config = dict(
    n_head=12,
    d_mlp=512,
    vocab_size=1375,
    norm='rmsnorm',
    positions='rope',
    bias='none',
    parallel_block=False,
    lr_mult_o=1.5,
    decay_fraction=0.925,
    steps=8947,
    dataset='wikipedia_en',
)
MLP neurons of a small language model. Each row is named by its layer, matrix (down: output weights) and neuron, and shows model dimensions 32-159. Each number is 128 + 24 x the weight over its row's rms, rounded and kept within 0 to 255. Numbers have three digits each. A neuron's up and down rows have the sign that makes its largest values positive.
After each neuron's rows, "fires before" lists the tokens most often just after its 100 highest values on Wikipedia text that the model never trained on.

L3.down252:134117126156133119089116168143131142126095120133120100134163095112097127139113089135125157104121155134131116078141133132121120097100083069151109076121156159139102140120136123110174161105094104130093110124111126137138136167101137118155111095121157130119139147118141151118127123130138148139120157124146140105091109107171166147115099101145127105135142097148146138128074132152147114169126
fires before: "% ", "\n\n", ") ", " "

L8.down293:089104089097110099172154131129132130098139105133110124113131104133131181138128121145158143137111111110124150179131108135109158132150125134112117123131133128157118168158168129157085113138133126118138075154144087124106119134115120136145123142142152133112148000119133146114123177127160114081138125074121120142107123098141145147152081128129162140135126090113121132147143133157158132138102
fires before: "\n", "- ", "\n\n"

L4.down226:122171173114132119116126141125143093163111119112149138135148126126156134119118134146157079077131123167122134145161132128114095117121163134140123135145096150147122159153124166132103123088128154151163092116119175106086119100125133147136140109133132129112137056151166139145106133180127144136114168091125132113120144169146133162152081123137123142144107098152109104124169126136140133111099
fires before: "==", "== ", "The ", "In "

L7.down470:111134141120097167132145137141131107147126119071150092134120159070098142119098133157136107118123136120127104136135133194152112052138120126132139159090150104160147139164102124157116121127159125094176149099088099117076144115129129158164153106131139146119122043074131143104125146140126121110115131103120166144117182088166120091174111103115127159140108073145149107147137120116116135138151
fires before: "\n", "The ", "==", "== ", "In ", "- "

L3.down217:103118118126113154128141111176140168130098149140110119166136128111115140139099148141105128123070157093090138137107111115100137114130121183151132126079131161101137117172159173117106152150116132103136125120097103086169128151165135116114116140169100118144153118152139109100131149101125105145135093140114130145103131132053136162076095087096100145191118131097144105109129138153123140132135
fires before: "ical ", "i", "al ", "ia ", "al"

L4.down283:137169126117142112095090116150135131142136098163162114168129142131073106161124134109147132108112115138098123125138167117098119136111155167131111157074133144094127076143163139137113120139141098100148123109097124126135088164149112085129150142102148132175121175123113118089133111148096141101138154123111133079086137103147124108110144095140100121182122155117127152120113133101132117148119
fires before: "ed ", "ation ", "er", "ic", "ned ", "ice "

L7.down19:156129097121194131138139116099110105133143127157157136133120131135113173137170107110126123114118129096149117130154146081137095137171081153105148109080146106087106149179145147096116123163141105127163155151081110108158124112060111104155094142157149123119100126111141125090094141142087142141120159139134114096126125137144134094119081175113117148127098135108150096146094080127147118146129
fires before: "ic", "ic ", "y ", "ation ", "ar "

L8.down206:126146076096142126094151135107152156155103083115132156148129162138152113115186149128114141093155135140132096125127109114166126123091132128114139132165063159115133155150145111135128127121147165109107116080136125126119140089108154105103143150161094113148118146125150106156150096142095098093147172153140104082141157110128128112127089124156137147113125102162168122147079099168158141156117
fires before: "\n", "|", ", ", ". ", "ain ", "s "

L5.down226:141127124107113139108146126147116117145128160181132110124055155143096106127106122104127101160124109152155122113090108122128132171097074157080122142117101118115106134096094116120147191122083124137166158097139133140120125103134108140108139100113124107139115174085118143103121093101126090122134146157149144120128073134104124147102139168135110115126102148145094151180080180156106151132111
fires before: "ed ", "d", ", ", "'", "s "

L4.down439:093119142077091116120098115117121135149163136118145090147146113140130141121136126120129170139117115118112119153116085114113120145170136192120169123123095165112102143124125119142140085126108086109153099129144108120145124149136155123116075164132136130116140160167123136133163131096146098150163137122114114145132128157136138120096135159142116157084123198182123157106140143177127102128141
fires before: "z", "olog", "ical ", "ic", "ack "

L8.down363:150143115138157137124135155115137146147135137132150152119137155130147166123067122136149143122148142155117151156138114090082119087143128143112117149118093150135146093154145119044131131158137135129159125166123126109162125108140103141151114085073077145152098169116078112120123131139119116165123136168089141136103115128075144104131140102120142146146125153123126113113162097144104122151128
fires before: "ing ", "s ", "ed ", "si"

L7.down414:094118089062147148150122134156103165085076124103110116157124136136134151119122116133095164126082093167108125156128112136130145124153132096102146115155062133142121122116065145138128141116189108158124137197112108116124142155141156109138109169148130161067112096137148134177153138142136126132151101156123168121094127109116095136119107128106133145115110109084140145120133105109151119111111
fires before: "the ", "his ", "their "

L7.down345:160123104155105141109143118116126086145156135159112090155142126131111131132136127141138159142147130121124127109145112134116127160116176172143128121118125120089155133141136087132147135117146084147115115122133159088159071138112122155081099073138117112157098106141129143148125138122106147117139179158178110101124133103161163140154146160155137118121137104074140114100078100086141112163155
fires before: "y ", "y", "ical ", "ic ", "ic"

L8.down35:114140133098119126079126101146096123135116119140134151086103160134115111117124105137109126139127136149136135115090144132114162121104167128126100173103127148136097128122116133139101111035119097169120095116125115137144078122126102103111131109165148129108124059160134143112138080112134128152152158122147139120151097115125088091150146095129148110116147169127121158149099153147109101180140
fires before: "sion ", "i", "an", "sion", "y ", "n"

L4.down122:120163157114145152149130069145118166152146162144134127114103114126103133122092129101123135160134147138161095100115116145156144132143114119106112131141154117127137150097138108121083111082103129137124126089118173138133126114105139166103126118170140131100143169137106151140118115116113137110135168137127115139149124151096180172153143092145078110131083119118106107101138109116128105125109
fires before: ", ", ". ", "d", "'", "an ", "s"

L8.down95:097129119110163173116148155144121112137089116103121136137092138131150116129111093146150116110136157106151092115113142136148092143131157158146106171129116121126120171122105153146113132107146117133123121100125253123057116113105127152147117126123118116107140020138122151142118177161145141090149111114147149108140119112150168153123127096109097125133114106106137120125165142145135130134070
fires before: "\n", "\n\n"

L3.down233:127098143142144163144176129173131140129096134163087138094158118162131126109142114136083176143146151139095110090115115123179140118105132099125121126101131106116141123133101122139139119125122139135150143084123139150147107079104115101101120140139140121118100145132126132159163139156112082119115141098118154125081090120150109161157143096139145135129117150134150112108089084096125118137125
fires before: "\n", "ished ", "\n\n", "ic ", "ic"

L3.down46:142119124153130158116141103090087181123103096123116142156117124109139058116123167117101195106119096170125141090099130140144134106157160127092091116167126145158129116126105062119124111148160106106134143134127109153182116128109136099094156145123109117121108160129118122164133108122127150162136156137120135095131139130162133149142115151126164151133129111148164126105147098123176146098146
fires before: ", ", "\n", ". ", ".", ": ", "'"

L3.down189:140139149124150133133146108170123147153135160134117195155134157119148105137164108151138083122125105134136123124147107096111104172169119119126166114160167135112098148104144140148165138140112139142154101123090141202114164106130165128131142102102070139159116132117158113104126122146137120124124148147129096151117105103117103161167131121145079141110078131104112153151100137158107116090121
fires before: "un", "is", "al ", "on ", "it"

L4.down95:125114117179102093151118134129083123124150153151117139136120150152128086117134120133125126095121148157131107141109101117145122138112125082115130137157120084143147108113118144131157118112120143111126114118116114129165145137112112117143123099173076161083140119153082123127126146119131131097141158117153132107123117136131141158156109134100157142120163112110113076138190090109172195101105
fires before: "\n\n", "er", "g", "i ", "k"

L8.down319:104104142172158158096128139132102099100133153105121118131132109106115141126135101145097134104167137162123129172117102142169123132070133132138136148143107112108130155139118175092127150136145156124114093089121134132091103105129163122147127148145147075136119181126129190134136181141131162147130139135127132118143126134128162131143126081125183165110101099108183098132120156089128134119131
fires before: "\n", "\n\n"

L8.down79:119116142176151140123157090161143097135086143139113107157189127108107146172134136107146111115152093134143122109152115086128101173159128167164114143148103146102102119122105119138113140099130149116126124136102098124131127114143075117110137079106082145080148117095120124119105131138128133118123114162132144134146128120147089139135136183083113174128101131073126166063087129156129088141145
fires before: "y ", "y", "t", "ture ", " ", "b"

L7.down41:121117147140148155152166132128138132155086128094123174163123103141142078149124121146153147094122111077105112147124137147150083133141113154129126164130178122129149143162086159143102133115144109127087143119148120131098111140139145106105107128149067125138119024154120134126130166131135168134151143113140146116165142117168138147121162123103148119142130143125101139111161161116121109126101
fires before: "\n", "\n\n"

L3.down153:151156117162122126092115162157102165158142135130128161151161107171146097093141135091108108135103086101158157116115116107192128136118104119099184152096107097112148183139158121154142127169148096132105126117118144112136134102147096112142120127155076149088128157136161131061129148082099120134127157121114147104072111138144108144108151108120119134106140122095114121116151135103125158114178
fires before: "ri", "k", "g", "c", "io ", "k "

L3.down64:149141061133138137121117136139096086100130124135146128089174144123136194112154123130116158109076109165113085097159147102099159124137108123134122139108114166108138144111128167143124162134124081147097079125160140104137112124071128116128106115066138137138180176122135145146171134117158130125119099116123148104110113066127098146110140144135149101109111148148102113116116124117096130129086
fires before: "\n", "\n\n", ". ", ".", ") ", "\" "

L5.down166:123113105108129150181149147105117120158139148102143160160136122131141115140095121168140092112127143160127089127112167096132096125137141156111129114110110146119140118172154143119128136131124099139157131125115147127117103113066135151094158122130153142154141160127116110117133140116125109130132119120177128085173156145150125125163080087184096121104092082142128095151094079144120130172072
fires before: ", ", ": ", ".", ". ", "\n", "\n\n"

L4.down332:100126127123081101097125150142136144093137101093132125146101126126096092132127128160101118105127145122160144119147088086115148105108134123174150129144148112098111127190149145127118111120102158134119101116135088164136106163115161103158096101114102069075122164091130154141142123174139105107107134105135131112122125112127169118135110122104117137114096111145123108164109139151179124122158
fires before: ", ", "f ", "f", "ic ", "s ", "an "

L8.down159:068119113132113142173138128143124114123150132066123132128102141107102142147119148126149100128127113129106131117096138146130094098082092146125138148123127107130144147170104157163126138124172123120136147111146067136100126137093095148148131110123142130139160009111129142122098158123135130115123148100150131141142138124174105088134116119110098155150133108122128100139119147153130113115126
fires before: "- ", "\n"

L7.down243:137161108135108112130157122118129142112134132163112089151131108118125095112140137135102140116111158130105113137106110075133108148126103146122105145131144132124103129087170138185078154121163090152132135104117138113153098128097124106157121169127113098105110122107105142110091142092103140139137099108141137106100123137118090115094117147102140131087094150157120131100145103145178172145119
fires before: "ic ", "e", "ic", "ch ", "ical ", "ong "

L8.down394:111123094132131150170100113123138133086113137136078092143105136140143146151115158132145172112112132130152135117084160156122104097115095143144133130159111165147159141105083165120115137124148155135122099117108187108078127157166138142128162109116078159131132129136137110159134181096117132113150155105163110087142114128077109144142121110117134157103168140149128124113141160129147142105073
fires before: ", ", "ain ", "b", "u", "n", "ure"

L4.down382:125119171098123158145146142118131140084180100107044149142133100125152110148124114140131135154148122083185144119093114103134135129099114080061122114119144124131110130095133118119151110118185113135134141108128124167146122175147142150121096167118131165105160176129120157167124118131125122110123101098094109129122124140143108144113093154121152109129116131108113136090147115100147110157130
fires before: "the ", "to ", "of ", "a ", "this ", "his "

L8.down154:112141095144117115157138145130157093176105173132105092099125106100115094130100118154121130095166169118164152104134141146103114129098166139118122106174111092143138136130109118155086144072098117106160147122142101144151128119111140103141115131146146151097104140116087126147099136145134094153159131121149149197141156124094120139098181092094117124152128169124105112128112128109126094146128
fires before: "| ", "of ", "bu"

L8.down122:141131141110158127164140107184097144126145150126118169128102134150086121110082114132176118114157165129062108130147133180154123098124130138115102149097170090109130150108135140133145134137149106115156134146134112051066123119069110133138138129139111118124147101140137137076136139138127184101146157134156148135155138111123117097144141113079117138144118072096126104119132137156115114114091
fires before: "\n", "\n\n"

L7.down477:090126138089105145117108147143129109107110154093148134109139124076135109117138153118120084120142095130151107099100144155126136123124140121140092085120149144139167135130102146114137122087154122109154112110126159086070158092112114154127144141160157124092127087119145149127089127139117160097121157104087141128089157140142131089149092115165139142098104154113155055156094152126149148118108
fires before: "==", "In ", "The ", "== ", "On "

L7.down181:116160135112115151123107096133169156118147124165108118140117123182142127126097143146107114110124124163164124130116127134119165167116114157117145150129089165077134111163111120177156124090137095158120134135144130128125148121150087095132104144201127123117147095112169154155136138159095115127126167138156124139113159146144128084150129134150137101133139110158150153105125110187080145140082
fires before: "s", "ed ", ", ", "u", "er ", ". "

L7.down35:119163146095154109181142102153126146145120151109151113150103169167139128107135108150166136113174140147114142140136093133104113105150131126113140122125112127142128126101109131162099163114114150126145139121122108099096155127146100149147102071116090140071131118148113123091146093161151077095079126150121109140127134126122115075131161114118122137144156150090099145125123123103118132142114
fires before: "m ", "sp", "s ", "ing ", "de"

L3.down445:152124126135091132120129141089115086129133162156138108130100119118096104127156082157102074102129149129088087157124147186147079133097125148125121159096085112136155175111107100130124113136100149183102140114131201144161152143120151154139133114128128133119083167114113134141119175161141104152124137134099132091129177161096143156105133112123127132124133087120140132131119101157162116124159
fires before: ". ", "\n", ".", "\n\n", "e"

L8.down121:155118131115115120166112108174109089179140148128144141143102097088103111118134141112123099138116153130118103107153144102159157142141096117098109116122146119204144179120123116159138115151107094085148120111149141123136099142083110120109117154141119134153140119139137150164148151119141071099109124136176130143102140119145136145133163121136093125158180095139127107152164144096180106154110
fires before: ", ", "s ", "al ", "s", "'", ": "